MLP neurons of a small language model. Each row is named by its layer, matrix (gate and up: input weights) and neuron, and shows model dimensions 192-255. Each number is 128 + 24 x the weight over its row's rms, rounded and kept within 0 to 255. A neuron's up and down rows have the sign that makes its largest values positive.
After each neuron's rows, "fires on" lists the tokens most often at its 100 highest values on Wikipedia text that the model never trained on.

L3.gate67 [124 148 114 170  94 140 105 161 113 150 145  70 123 174 124 158  80 130 102 152 112 166  84  76 123 120 147 118 145 133 133 129 111 111 127 113 169 130 153 158 116 152 107  77 116 129 153 136 134 129 118 141  83 131  64 118 120 158 153 102 120 112 103  84]
L3.up67 [108 167 149 113 136 121 143 145 118 106 160 141 152 118 116 111 108 114 120 146 134 170 118 104 123 134 141 115 197 140 142 122 154 120 166 142 136 112 106 137 123 131 101 118 163  78 137  99  87 110 104  91 113 121  77 144 114 129 140 105  76 164 163 102]
fires on: " |", ":", ".", "|"

L3.gate551 [ 86 166 105 132 179 151 137  87 143  88 104 110 113 160 145 145 125 133 120 119 170 143 140 119 146 100 184 120 123 109 149 128 120  83 135 157 138 122 129 123 130 163 116 126 110 159 136  91 110 123 106 142 143 151  95 142 153  89 155 152 130 150 175  69]
L3.up551 [107 150 111 169  92 110 121 103 119  97 128 109 134 110 140 124 123 133 149 142 124  99 129 143 155 113 123 152 159 121 152 152 123  99 112 139 131 205 128 119 180 139 120 139  98 118  94 130 146 169 133 120 107  98 137 179 109 149 111 168 121 122 134 133]
fires on: " and", "/", "U", ":", " age", "you"

L3.gate887 [ 97 118 108 152 121 117 119 115 155 115 141 119 129 134  95 130 134  93 113 174 106  70 121 109 105 118 155 143  70 123 123 156 126 115 152 122 136 103 121 145 109 113 132 140 111 175 118 134 124 129 142 102 130 112 137 141  98  82 117 162 112 142 115 128]
L3.up887 [153 127 125 143 138 124  67 122 139 110 144 107 104 119 144 106 100 139  88  81 103 159 157 134 173  96 146 136 134 133 175  93 174 140 112  95 114 175 124 113 148 113 105 169  92  90 142 156 121 128 133 140 144  97 139 128 137 183 125 113 152 154 119 107]
fires on: "."

L6.gate525 [129 108 113 133 101 105  77 151 130 143 136 144  87 145  98 158 159 102 133 133 131 137 100 130 133 120 169 124 102 103 100 143  78 105 144 130 137 175 155 133 129 171  88 148 134 154 179 136 162 159 144 138 143 192  90 114 152 116  89 165 140 129 109 140]
L6.up525 [ 96 147 132 144 101 130 104  88 170 130 180 139 125 136 122 152 163  80 134 131 106 146 122 146 149 151 153 101  78 145 141 146 110 126 163 166 121 145 109 103 112 165 124 145 146 104 128 139 106 149 130 141 121 135 117 117 149 114 138 151 123 132  81 154]
fires on: ",", ":"

L3.gate559 [118 120 158 111 138 106 111 125 133 157 114 122  65 148 132 145  99  91 173 128 109 139  88  76  96 160 156 112 116 124 105 142 115  98 146 112 142 142 155 130 120 110 136 150 147 133 101 135 127 112 152 110 125 139 121 112 125 101 133 123 127 143  99 122]
L3.up559 [127  89  96 142 164 159 101 159  60  79 130 119 130  94 160 107 112 159 136 117 116 150 125 153 118 147 106 102 130  88 136 131 140 135 137 103 104 159 142 113 160 194 140 123 134 127 174 111 128 133 112 105 128 164 116 135 128 115 129 146 107 157 123 111]
fires on: " |", "y", "e", "):", ")"

L3.gate649 [128 111 161 159 124 145 162 141  97 103 164 109 159 186 130 120 128 131 154 126 112 164 152 100 119 130 143 114 123 116  97 124 159  76 152 116 142 127 136 127 149 134 150 145 115 181 135 102 124 111  91 147 123 158 134 105 118 103 162 125 143 159 125 146]
L3.up649 [145 135 105 149 148 120 120 147 158 132 124 140 117 140 114 198 105 133 164  97 133 158  98 149 162 141 142 119  79 121 145 109 107 130 143 137 116 168  97 140 186  93 142 138 120 142  55 144 187 129 169 132 114 147 147 143 140  95 152 108 148 122  97 132]
fires on: " and", " &"

L6.gate41 [129  98 118 152 137 154 165 144 110 147 101 120 112 161 148 126 155 114 148 135 150 151 115 124 149 169  89 163 115 140 116 106 141  95 163 111 158 152 165 120 152 145  86 164 133 104 133 146 154 131 145 119 149 145  48 140 134 145 139 126 188 132 168 121]
L6.up41 [160 142 127 126 133 120 124 118 135 138 159 160 122 168 106 131 157  74 125 136  68 138  87 164 161  88 126 127 123 136 110 151 132 145 133  96 105 122 142 101 122 158 129 106 144 157 126 134 141 158 144 136 154 153  85 104 103  93 103 164 112 166  84 144]
fires on: " the", " of", " |", " in", ",", " Football"

L3.gate77 [125 161 138 140 118 111 153 148 144 128 154 134 171 105 136 173 119  78 159 162 147 120  81 104 135 102 163 151 153 158 116 127  82 130  76 123 122  75 113 148  76 146 144 114 131 113 136 154 136 128  96 137  53 125 183 127 120 145 175 127 147 121  98 125]
L3.up77 [120 132  47 144 107 138 149 118  99 119 124 160 170 105  97 110 165  87 135 110 149  98  64  99 126 107 147  93 102 111  84 127 139 149  67 139 130 139 134 150 116 153 142 108 112 139 108 117 104  99 133 121 119 145 148 145 109 128 145 159 121 123 137 121]
fires on: " |", "\"", "ar", "or"

L3.gate359 [ 96 108 125 135 147 110 115 128 116 133 149 119 139  88 120 121 126 141 137 105 135 152 100 121 162 131 131 133 116 119 131 125 113 148 118 122 137 177 149  84 175 154 128 127 156 115 104 118 154 146 131 140 129 169  82  58 152 106 155 114 148 123 130  99]
L3.up359 [128 112 124  85 117 144 153 148 105 133 146 171  82 129 121 143 150 166 188 107 101 143 103 120 116 119 150 157 202 163 114 140 126 122 101 158 162 138 120 100 101 132 128 103 115 156 155 137 126 117 153 137 136 118 150 149 159 152 129 117 119 149 118 135]
fires on: ".", ":", "a", ","

L3.gate642 [124 146 120 108  84 149 146 134 137 156 157 160 175 141 134 159 129 148 171 135 103 144 120 127 115 140  88 125 132  95 121 149 126 112 129 173 122 133 151 113 123 168 107 163 154 127 123 132 116 133 197 100 146 154 112 146 110 120 118 138 134 165  93 110]
L3.up642 [128 142  77 162 113 115 167 115 142 123 151 151 139 116 135 116 115 160 144 142  93  83 150 159 121 122 164 137 122 112 154 109 141  92  91 155 127 104 128 131  96 114  72 100 136  92  98 127 121 101 114 135 124 126  84  81 143 109 140 138 101 110 155 140]
fires on: "-"

L3.gate304 [107 104 139  87 125 107 134 148 107 141  96 122 102 140 136 107 131 139 155 129 119 178 133 161 160 132 123 165 116 144 115 133 143 110 143 161 127 142 143 120 125  67 158 108  81 151  68  94 104 131 186 127 148 117 105 116 123 124 147 126 114 126 136 119]
L3.up304 [139 132 174 135 133 139 178 125  87 138 148 111 141  97 121  93 153 121 121 140 101 154  99 123 112 164 147 126  75 113 113 105 122 142  92 152 113 159 134 133  80 155 118 145 141 111 120 131 158 123 120 120 138 165  71 115 125 114 166 139 128 161 131 122]
fires on: " |", "'", " Science", " Research", " Arts"

L6.gate790 [149 102 109 143 180 136  59 130  93  77 148 151 130 143 140 162 174  81 127 154  97 150 103 110 140 121 173 112 124 115 151 154 110 112 136 131 125 142 119 145 106 121 108 155  77 150 128  96 109 160  80 187 104 147 162  75 105 135 162 143 141 123  82 129]
L6.up790 [123 111  94 125 169 133  71 132 139  97 149 123 126 119 133 151 163 116 126 147 137 134 126 100 161 115 162 106 121 146 140 136 119 149 131  89 133 143 135 131 127 119 159 108 109 137 137 101 104 148 150 138 116 151 161 116 162 125 125 152 118  91 108 156]
fires on: " on", " and", "ing", " la"

L3.gate762 [118 156 148  83 172 134  85  93 124 163 155 113 140 154 111 111 151  55 147 122 106 123 124 140 161 102 106 122 133 104  91 126 118 137 151 105 115 128 158 106 141 122 110 153 129 153 108 168 158 159 127 138 127 143 108 114 109 130 142 101  74 101 118 138]
L3.up762 [101 121 115 150 152 150  92  76 118 140 114 103 161 143 108 149  90 119 134 100 169 117 130 114 107 129 141 114 139 138 142 142 119 137 132  96 151 126 148 142 123  93 163  87 179 121 150  84 171 132 168 118 136 118 151  99 123 146 128 105 126 156 131 135]
fires on: "s", "er", "man"

L3.gate289 [169 132 153 133 177 125 136 120 104  90 161 171 134 122 150 117 127 109 100 147 113 166 113  96 134 109 151 114 140 106 118 116 146  97 147  99  90 125 164 109 143 157 141 130 152 124  99 131  93  94 113 123  63 117 111 121 152 137 168  93  93 141 183 130]
L3.up289 [105 168  86 111 143 113 126 105 143 114 144 112  99  98 170 176 105 145 132 152  47 126 120 101 165 123 133 120 128  95  71 114 119 130 100 156 167 102 122  91 156 148 127  74 115 135 132 142 154 138 125 107 107 161 112 145 118  87 133 128 139 153 108 131]
fires on: ":", " of", " ", " and"

L3.gate511 [126 127 115 141 151 143 122 154 132 105 157 140 121  83 128  96 126 149 106  85 136 153 136 128 107 142 142  86 119 144  98 138 124 139 131 144 153  78 102 174 160 173  79 191 100 125 113 141 127 130 132 127 141  93 128 112 131 104 145 139 133 158 156 105]
L3.up511 [109 138  71 146 112 152 156 128 162 150 128 102 115 118 155 146 114 139 140 143 163  74 165 112 127 142 127 108 124 125  97 145 139 146 142  90 134 113 128 131 130 107 113 115 108 131 120  91 130 113 146  84 135  97 143 122 123 134 184 107 103 149 138 131]
fires on: "s", " 116", ":", " |", "de", " results"

L3.gate502 [ 99 129 123 108 141 138 162 139 124 144 123 146 118 129 158  74  91 125  91 105 135 115  89 151  96 117 127 149 129 169 101 102 104 115 198 128 157 152 137 154 152 122 121 118 158 153 144 108 137 153 108  85 132 166 119  96 154  87 116 151 139 192  99 132]
L3.up502 [ 86 141 114 125 151 111 176 157 147 148 144 104  97 152  98 120 100 143 154 147  88 123 112  93 108 158 158  71 143 138 136 137 124 138  88 112 153 141 131 182 121 187 120  98 139 170 112  94 170  99 122  67 144 111 129 160 121 125 119 140 118 130 144  88]
fires on: " |", ":", "American", "."

L3.gate667 [143  92 135 189 140  80 134 109 146 157 106 113 118 123  96 120 111 151 116  88 115 120 123  99 137 113 120 108 147  88 136 125  97 127 149 126 141  75 106 154 109 160 136 127 178  92 110 136 161 132 115 118 130 121 168 141 156 143 132 144 129 134 124 134]
L3.up667 [146 119  48 138  74 121 115 103 108 132 125 146 190 137 113 158 129  97 106 154 103 116 106 135 130 141 161 105 103 136 155 112  84 128 144  91 169 122 141 122  96 149 150 105 115 182 124 147 134 141 100 121 120 111 150 126 108 108 151 124 117  50 126 176]
fires on: ",", " in", " of", " County", " and"

L6.gate854 [154  87 128 156 158 133 119 126 111 130 165 148 150 106 163 124 106  77 127 132  99 146  95 131 122 126 106 122 112 126 100 149 122 124 154 133 108  95 152 107 169 132 124  80 155 170 134  86  87 143 149 113 106 100 117 122 135 122  91 183 111 110 152 120]
L6.up854 [131  98 106 160 169 122 100  87 127  74 154 116 118 103 144 118 116 108 127 110 126 154  99 163 117 163 143 129 103 144 132  85 119  93 182 155 131  97 121 107 101 147 109 120 132 114 127  97 124 135 133  99 102  86 130 151 111 121 114 153  88  84 132 161]
fires on: "s", "N", "S", " result", "Z", " P"

L6.gate463 [ 79 139 104  70 103 152 143 136 140 127 160 102 123 104  97 138 139 114 123 125 140 157 113 201 128 128 120 101 146 179 118 136 136  94 141 117  94 127 162 129 101 134 151 146 164 162 153 114 146 107 149 132 154 112 109 126 151 111 148 115 148 140 132 138]
L6.up463 [ 64 140 122 135  92 135 146 117 117 139 164 116 126 130 153 105 123 125 125 151 156 167 152 117 132 124 127 117 138 147 111 116 138 165 128 126  87 140 120 105 141 135 130 144 143 186 110 153 154 101 171 133 119 138 126 118 170 104 141 134 147 175 159 147]
fires on: " |", ";", ":"

L6.gate710 [135 119 105 160 132 129 136 138 146 166 105 122 156 120 121 153 119 141  99 103  99 120 155 129  94 127 177  94 134 138 125 150 147  82 124 138 135 165 126 129 172 149 130 104 140 158 149 166 146 133  67 145 163 185  92 117 119 163  97 153 117  85 141  88]
L6.up710 [112 154  98 132 116 111 155 112  97 118 130 140 112 126 120 103 107 164 112 139 156 141 107 107 110 127 181  85 107 144 120 147 113 105 149 163 123 131 158 135 146 131 100 124 170 116 132 112 132 108 109 153 129 153 145 150 145 124 162  96 119 107  70 151]
fires on: " the", ",", " with", " The", "."

L3.gate608 [ 97 180 120 116 127 111 126 138 185 161 138 117 187 111 188 124  80  90 159 141 121 118 148 149 112 138 157  78 159 148 127  90 140  97 130 150 144 126 125 129 115 118 105 120 138 141 135 145 193 115 127 103 110 181 134 130 116 111 115 151 133 118 106 114]
L3.up608 [ 89  93 114  87 158 131 104 113 105 147 129 142 147 134 113 127  99 136 124 131 153 120 122 107  98 180 145 152 116 154 146 120 140 122 127 160 117 141 162 146  93 136 177 136 153  97 119  88 170 151 137  81  64 135 129  89 107 100 128 140  91  99 131 108]
fires on: "\n", "==", "===="

L3.gate385 [125 114 146  92 106 117 139 133  94 149 139 143 129 173 109 144  97 152 128 122 161 136 112 135 105 134 100 110 147 171 171 112 157  89 130 116 128 178 122 127 153 137 135 123 139 106 133  96 143 145 118 128 149 129 199 103 137 105 133 121 133 202 121 134]
L3.up385 [115 171 139 116 121 130 141 119 121 105 147 146 160  93  89 117 104 132 101  88 143 120 140 155 114 126  72 129 171 122 132  75 151 117 115 120  98 123 139 131  91 176 152 152 128 136 129 123  96 130 133 133 132 137 162 145 137 115  77 118 134 162 121 127]
fires on: " |"

L6.gate268 [137 131 127 123 102 135 110 107  93 118 142 153  75 148 134  97 117 114  73 146 119 121 127 132 119 140 166 115 152 139  95 118 160  69 100 129 164 164 133 146 147 145  90 163  91 135 148 166 123 157 125 134 130  85 131 133 125 104 139 136 126 128 122 128]
L6.up268 [109 106 159 116 114 128 142 134 147 110 148 126 117 146 127 103 138 113 119 136 162 109 126 130 141 171 157 109 126 110 119  88 142  97  92 112 117 127 145 152 113 126 133 176 142 106 147 119 125 175 136 141 169 137 130 146 139 110 142  94  77 121 152 146]
fires on: "\n", " de", "de"

L3.gate363 [127 102 174 149 118 122 154 129 124 122 122 176 123 152 130 168  98 154 144 116 157 154 105 111 120 130  97  94 112 180 165 156 114 134 106 150 107 192 141 128 163 164 123  53 101 187 126 132 126 152 134 101 117 161 117  93  98 107 149 115 121 129 157 146]
L3.up363 [116 123 162 115 115 124 116 102 111 138 142 144 127 118 166 119 148 133  94 161 106 121 126 138 123 129 125 158 157 122 109 147 168 123  84 146  94 157 116 111 121 108  85  75 159 136 135 112 123 166 160 139 146 154 131 162  49 133 107 121 171 166 113 127]
fires on: ".", "ed", "ethyl"

L3.gate685 [136 137 128 142 186 131 150 134 127 154 125 161 149 100 155 137 125 146 156 107 132 176 168 159  71 130  97 117 128  83 114 163 144 126 124 119 116 151 122 143 156  85 117 173  80  83 150 153 171 108 151 104 153 132  77 106 114 116 177 132 129 138 107 136]
L3.up685 [151 144 160 113 175 163 141 144 156 119  84 101 148  91 122 199 115 110 169  99  58 156 147 142  82 102 120 145 140 117 150 174 150 165 145 169 119 140 118 111 101 168  79 109 153 147 122 114 146 152 112 108 133 163 109 119 100 120 129 116 132 148 106 123]
fires on: "."

L3.gate19 [128 134 122 124 133 124  99 107 142 144 129 137 114 114  96 152 132 119 148 120 124 146  87 133 110 108 113 106 116 152 116 112 103 179 137  85  94  97 132  99 104 163 188 122 120 117 138 113 164 142 125 150 148 167 105  89 124 156 190 110 135 156 133 111]
L3.up19 [136 118 152 134  67 116  97 150 141 149 135 158 158 168 113 124 122 137 144 123 159 157 132 124 125 141 135 122 146  99 124  96 122 144 167 115 118 129 168 129 168 165 130  97 125 111 177 122 145 180 124 130 127 107 183 122 131 163 144  78 103 127 127 173]
fires on: "s", "a", " Location", "i", " part", " date"

L6.gate529 [133 137  94 138 122 120 134 134 165 121 116 126  91 134 134 105 157 126 139 110 126 144 128 150 126 114 131 137 129  74 104 140 147 123 154 124 132 144 136 134 104 171 135 153 119 148  93 123  86 144 151 134  89 122 103 138 163 115 168 121 136 135 132 153]
L6.up529 [123 144 119 114 115 158 135 104 154 127  92 143 102 116 128  69 143 128 177 133 106 132  89 158 116 138 161 122 180 132 137 140 103 121 121 119 131 142 129 108 131 128 124  95 109 114 142 112 131 142 103 108 122 143 123  62  93 120 175 120 114 144 136 144]
fires on: " |", ";", " early"

L3.gate72 [ 92 118 126  95  60 114 182 123 178 141 150 168 111 100  87 115 116 128 149 104 151 153 145 104 135 125 128 151 128 127 129 126 100 136  72 135 149 131 118 128 117  90 129 110  84 130 124 152 143 124 146 134  96 103 129 125 120 121 151 144 126 119 100 129]
L3.up72 [126 124 100 116 145  71 134  97 103 164  94 142 120 120  95 107 132 128 138 146 105 117 158  83  83 133 164 133 116 156 120  89 103 152 147 139 141 121 157 130  89 170 127 164  87  66 146 138 110 140 162 110 141 111 130 136 112 137 133 119  93 125 138 150]
fires on: " |", "\n", " November", "ar", "."

L6.gate169 [150 138 114 150 115 130 164  78 146 121 152 126  75 124 124 129 139 161 165 132 110 114  93 115 130  92 138 161 171  87  98 158 152 127 132 147 162 129 112 127 167 138 131 113 142 113 135 139 147 118 155 142 183 157 100 129 118 124 142 144 140 152 123 154]
L6.up169 [147 115 134 108 137 137 181  98 137 109 107 136  93 101 123 156 112 125 152 203 155 122 108 147  90 153  87 157 127 160 153 104 161 107 115 100 127 166 157 119 119 148 111 119 101 145 105 117 120 161 120 110 147 146  94 103 125 146 160 103 131 124 152 178]
fires on: "-", " 1", "1", ".", "3", "24"

L6.gate699 [ 90  75 119 102 122 105 145 144 120 125 121 136 158 119 131 105 146 159 132  80 135 123 153 152 170 144 141 124 182 157 112 125 110 142 154 135 157  79 122 138 161 131 151  91 116 153 141 170 130 145 114 121 133 150 104 124 188 115 155 148  89 130 117 102]
L6.up699 [108 110 122  93  77 142 122 135 104 101 116  86 128 129 201 141 114 139 167 127 140 131  98 141 141 116  92 154 117 137 103 144 127 161 158  78 116 151 140 160 106 142 132 121 124 133 114 102 102 116 152 117  79 136 124 107 177 109  87 173 116 166 112  86]
fires on: " |", ":", " was", "N"

L3.gate346 [165 111 116 148 130 139 152 104 152  62 110 128 131 154 132 130 111 121 107 141 135 157 124 125  87 161 149 110 115 152 161  97 122 156 122 147 157 155 113 100 199 141 183 198 130 102 115 133 114 110 160 156 111 107  97 112 143  68  92 116 129 121 136 135]
L3.up346 [128 108 114 126 116 125 119 167 123 103 169 126 129 135 174 118 106 129 149 119 159 133 111 162 157 152 101 155 104 157  99 116 157 107 131 126 167 115 136  79  92  77 127  74 114  96 125 139 123 118 154 149  76 151 116 129 132  83 112 118 120  98 162 133]
fires on: "s", "na", "e", "nd", " P", "ers"

L6.gate153 [107 105 140 102 132 100 125 183 149  86 129 173 157 108 132 139 156  87 141 132  76 130 107 121 190 154 110 113 122 115 135 124 149 142 161 116 160 121 145 114 117 102 107 108 111 121 161 157 186 139 158 109 113 136 128 109 101 121 138  94 146  80 129 108]
L6.up153 [122 100 116 147 143 138 163 103 129  98 111  92 154 112 137  85 116 104 168 134 138 120  93 125 189 133 106 163 127 113 126 119 142 123 121  93 152 113 157  94 142  93 143 111 117 109 135 141 128 154 154  71 100  89 160 107 180 164 102 145 114 103 128  99]
fires on: " K", " S", " B", " T", "b", " M"

L6.gate215 [102 146 117 167  93 118 146  90 113 158  74 166 151  75 126 170 102 102 142 150  88 126 116 177 110 116 122 140 129 124 119 160 140 151 146 121 117  97 117  73 184  71 116 118 107 146 133 136 138 162 136 147 123 127 126 134 129 134 115 120 156 127 123 151]
L6.up215 [113 150 150 124 152 144 146 172 173 112 142 165 126 120 138 126 168 111 121 136 108 108 111 152  63 146 134 162 140 137 163 103 141 168 100 116 101 126 117 105 139 177 113 120 143 159 124 132 122 113 107  76 137 125 138 123 127 111 153 154 168 104 153 137]
fires on: " in", " between", " of", " from", "."

L3.gate583 [ 95  88 132 160 121 143 109 128 142 125 174 110 100 104 121 148 104 119  90 122 145 160 128 128  79 158 126  80 157 140  77 152 127 145 113 141 118 148 122  79 133 132  92 111 146 137 134 142 107 122 136 128 156 136 138 121  92 101 153 106 114 186 115 172]
L3.up583 [ 77 133  92 164 122  99 135 139 150 128 128 152 123 109 129 107 139  83 104 103  96 123 117 158 176 128 179 151 117 124 147 111 192 123 129 127 132 135 144 141 109 127 113 128 125 171 134 142 111 117 128 123 111 114  88  85 155 112 148 128 118 183 113 152]
fires on: "-", " •", " (", "\n"

L3.gate668 [102 143 152 137 126 141 143 112 137 137 158 140  98 114 106 113 117 140 132  95 111 139 134 112 164 124  92 126 147  78 149 179 174 151 180 142 100 170 153 106 130 134 145 128 139 125 147 175 127 119 132  87 204 117 145 115 100 143 126 128 126 158 133 152]
L3.up668 [145 158 168 135 142 130 117 106  86 135 132 172 120 123 122 138 138 126 123 110 124 159 141 150 136 132 106 135 166 128 187 120 146 113 135  88 127 146 101  98 122 150  97  99 143  91 143 153 120 139 116 142 165 132 151 149 131 138 135 135 141 179 165 192]
fires on: ".", "–19", " Lieutenant"

L6.gate646 [158 147  91  89 105 113 165 163  90 134 122  95 115 119 113 137  95 129 163 126 121 160 103 150  96 104 135  84 123  98 114  92 169 107 153 111 111 128 118 111 167 141  86 110 121  99 136 145 151 122 111 133 125 117 162 149 129 128 131 115 104 103 104  98]
L6.up646 [ 96 128 118 112 139  74 110 133 119  81 167 169 103 150  94 167 113 130  79 157 108 137 160 162  98 142 154 112 144 190 194 130 139 118 152  90 102 100 157  89 105 155 128 128  90 167 140 137 115 111 170 115 127  95 156 120 134 120 139 137  85 123 107 149]
fires on: " the", " of", " as", "'", " in", " for"

L3.gate176 [100 114 107 120  87 129 147 140 115 115 127 109 141  92  98  90 101  77 144 115 110 142 159  96  94 126  83 122 131 151 104 140 154 135 129 185 149 119 179 115 117 122  82 119  96 118 136 189 108 114 131  98 145 137 121 136 107 123 120 116  66 188 154 124]
L3.up176 [ 77 140 100 189 118 101 147 115 138 112 140  83 178 121 100  81 142  98 138 119 104 161 150  93  94 136 125 133 116 116 159 132 171 135 100 162 153 124 177 101 115 116  86 109  94 137 113 182 127  99 127 141 145 143 131 121  95 129 120 138  69 165 155  94]
fires on: " |", "===", "==", " designated"

L6.gate621 [ 96 141 164 118 124 142 134 161 145 116 119 116 112 142 156 139 143 130 129 128 114 143 116 124 119 168 172 136 143  93 162 142  93 117  75 131 173 147 125 104 125 149  84 133 108 137 158 133 139 147 112 128  85 103 132 149 107 146 110 143 110 166 144 169]
L6.up621 [113 112 111 100  88 118 110 160 112 158 159 120 131 199 106 138  83 142 139 178 114 102 141 138 111 149 145 146 136 105 160 120 113  96 125 108 101 161 128 149 129 167 101 126 134 100  65 146 159 165 150 124 106 143 140 178  88 138 121 160 112 158 159 137]
fires on: ",", "\n", "S"

L3.gate122 [104 117 108 132 110 134 102 125 127 123 120 138 131 112  98 118 133 116 118 135 115 104 127  52 124  86 127  97 136 138 145 131 124 122 153 124 126  82 147 130 146 123 100  96 157 118 145 141 125 134 119 127 116 151 139  97 134 125 169 127 104 129 139 132]
L3.up122 [ 96 130 139 110 179  84 139 107 127 135 155 105  99 114 104 130  98 108 146 156  96 145 114  55 146 100 153 114 174 134 120 138 131 124 123 144 147 115 127 159 104 119 160  95 174 134  86 158 126 103 101 149 107 127 155 129 128 148 131 133  92 120  97 125]
fires on: " |", ";"

L6.gate568 [124 192 109 104 101 151 174 110 150 136 107 119 126 120 120 141 124 108 134 142 101 107 117 109 112 149  97 149 137 127 125 137  98 120  86 122 156 113 136 103 119 132 116 159 171 163 105 106 122 120  89 132 166 107 139  75 148 146 133  97 135 102 111  81]
L6.up568 [124 143 156 143  99  99  96  64 160  96 120  92 140 119 109 112 112 165 134 141 119 114  83 132 172 106 110 152  93 108 111  83 114  67 106 105 123 131 115 115 146 137 140 109 130 100 114 100 141 145 141 147 140 126 117 114 153 132  87 119 141 120 120 132]
fires on: " and", " |", ",", " be", " or"

L3.gate478 [125 139 158 147 179 102 104 105 130 166 120 122 116 131 100 141 145 110 132 138 130 136 104 129 124 120 161 127 134 151 155 137 112 153 159 102 134 127 135  97 167 111 111  98 102 130 138 102 185 115 173  97 151 107  73  51 107 137 121 179 137 126 139 109]
L3.up478 [122 112 135 126 157 146  69  96 129 146 152 132 130 120 127 118 100 156 129 130 133 127  95 141 142 113 111 158  88 146 124 121  99 112 144 125 145 174 139 137 129 142 144 117 126 127 135 129 121 125 161 123 148 134 138 121 128 112 124 128 130 139 144  82]
fires on: "s", "c", "S", ".", "W"

L6.gate651 [116 122 120  88 123 122  91 195 141 145 118 132 119 134 144 110 136 165 126  97 129 137 156  94 127 125  90  86 153 181 122 132 181 137 133 152 173 112 182 124 146 171 150  96 140 133  99 137 121 160 126  90 104 107 182 142 127 103 135 131 153 134 160 117]
L6.up651 [120 119 132 147 161 140 124 147 147  99 123 141 146 114 123 135 121 103 169 142 120 118 171 161 110 154 128 155 108 117 135 111 148 118 160  98  81 142 103 120 109  92  93 163 143 117  96 100 116 169 161 115 123 111 119 109 132 131 131 124 108 131 112 122]
fires on: " F", " W", " V", " B", " S", " "

L6.gate456 [120 147 114 108  83 137 101  75 114 100 149  93 126 115 153 125 147 130 133 124 138 119 144 120 130 122 124  83  85 114 101 135 124 142  88 148 140 126 103 115 146 145  89 103 142 146 146 143 111  69 119 130 145 103 140 122 160 127 177 107 120 105  98 120]
L6.up456 [124 145 171 182 104 149 116 117 103 132 180 116 184 125 109 121 114  98 120 116  96 165 135 140 138 135 139 145 169 132 116 105 134  96  80 162 146 173 157  98 140 161 130 123  91  77 111 114 123  95 134 149 132 156  96 140 144 126 115 155 134 134  91 116]
fires on: ",", " its", " and"

L3.gate713 [106 165 115 149 125 113 114  92 131 131 103 106 139 148  99 132 141 124 149  79 158 170 174 156  99 120  73 121 171 104  94  99 178  80 124 119 143  85 169 105 133 115 154 141 100 165 114 120 116 103 134 150 103 123 133  96 133 135 123 107 114 156 137 134]
L3.up713 [142  91 137 143 133  74 117 112 143 138  95 139 152 107  97 139 125 112 160 162 135 160 113 113 118 110 132 178 150 160 142 159 136 114 131 125 127  84 111 127 100  85 130 115 118 130 131 132  88 115 100 125 113 177 151 119 194  92 118 125 131 108 107 115]
fires on: " |", " released", " wrote", " announced", " with", " sent"

L3.gate533 [111 111 144 156 141 145 127 147 133 176 117 130 123 112 150 122 109 132 116 133 172 141 138 134 140 106 165  77 115 116 135 139 103 132 163 108 102 179 146 121 143 147 165 113 116  94 145 141 129 143 134 165 133 119 143 116 141  97 131 156 114 131 107  94]
L3.up533 [138 152 124 110 120 143 155 138 111 104 142 109 142 141 142 117 111 147 139 124 128 139 111 142 152 109 110 107 152 101  95  89 108 138 122 122 105 133 123 139 123 125 163 106  95 117 136 137 142 142 131 130 133  90 113 108 123  94 121 127  79 133 116 154]
fires on: ".", " |", " of", "ér", " other", "\n"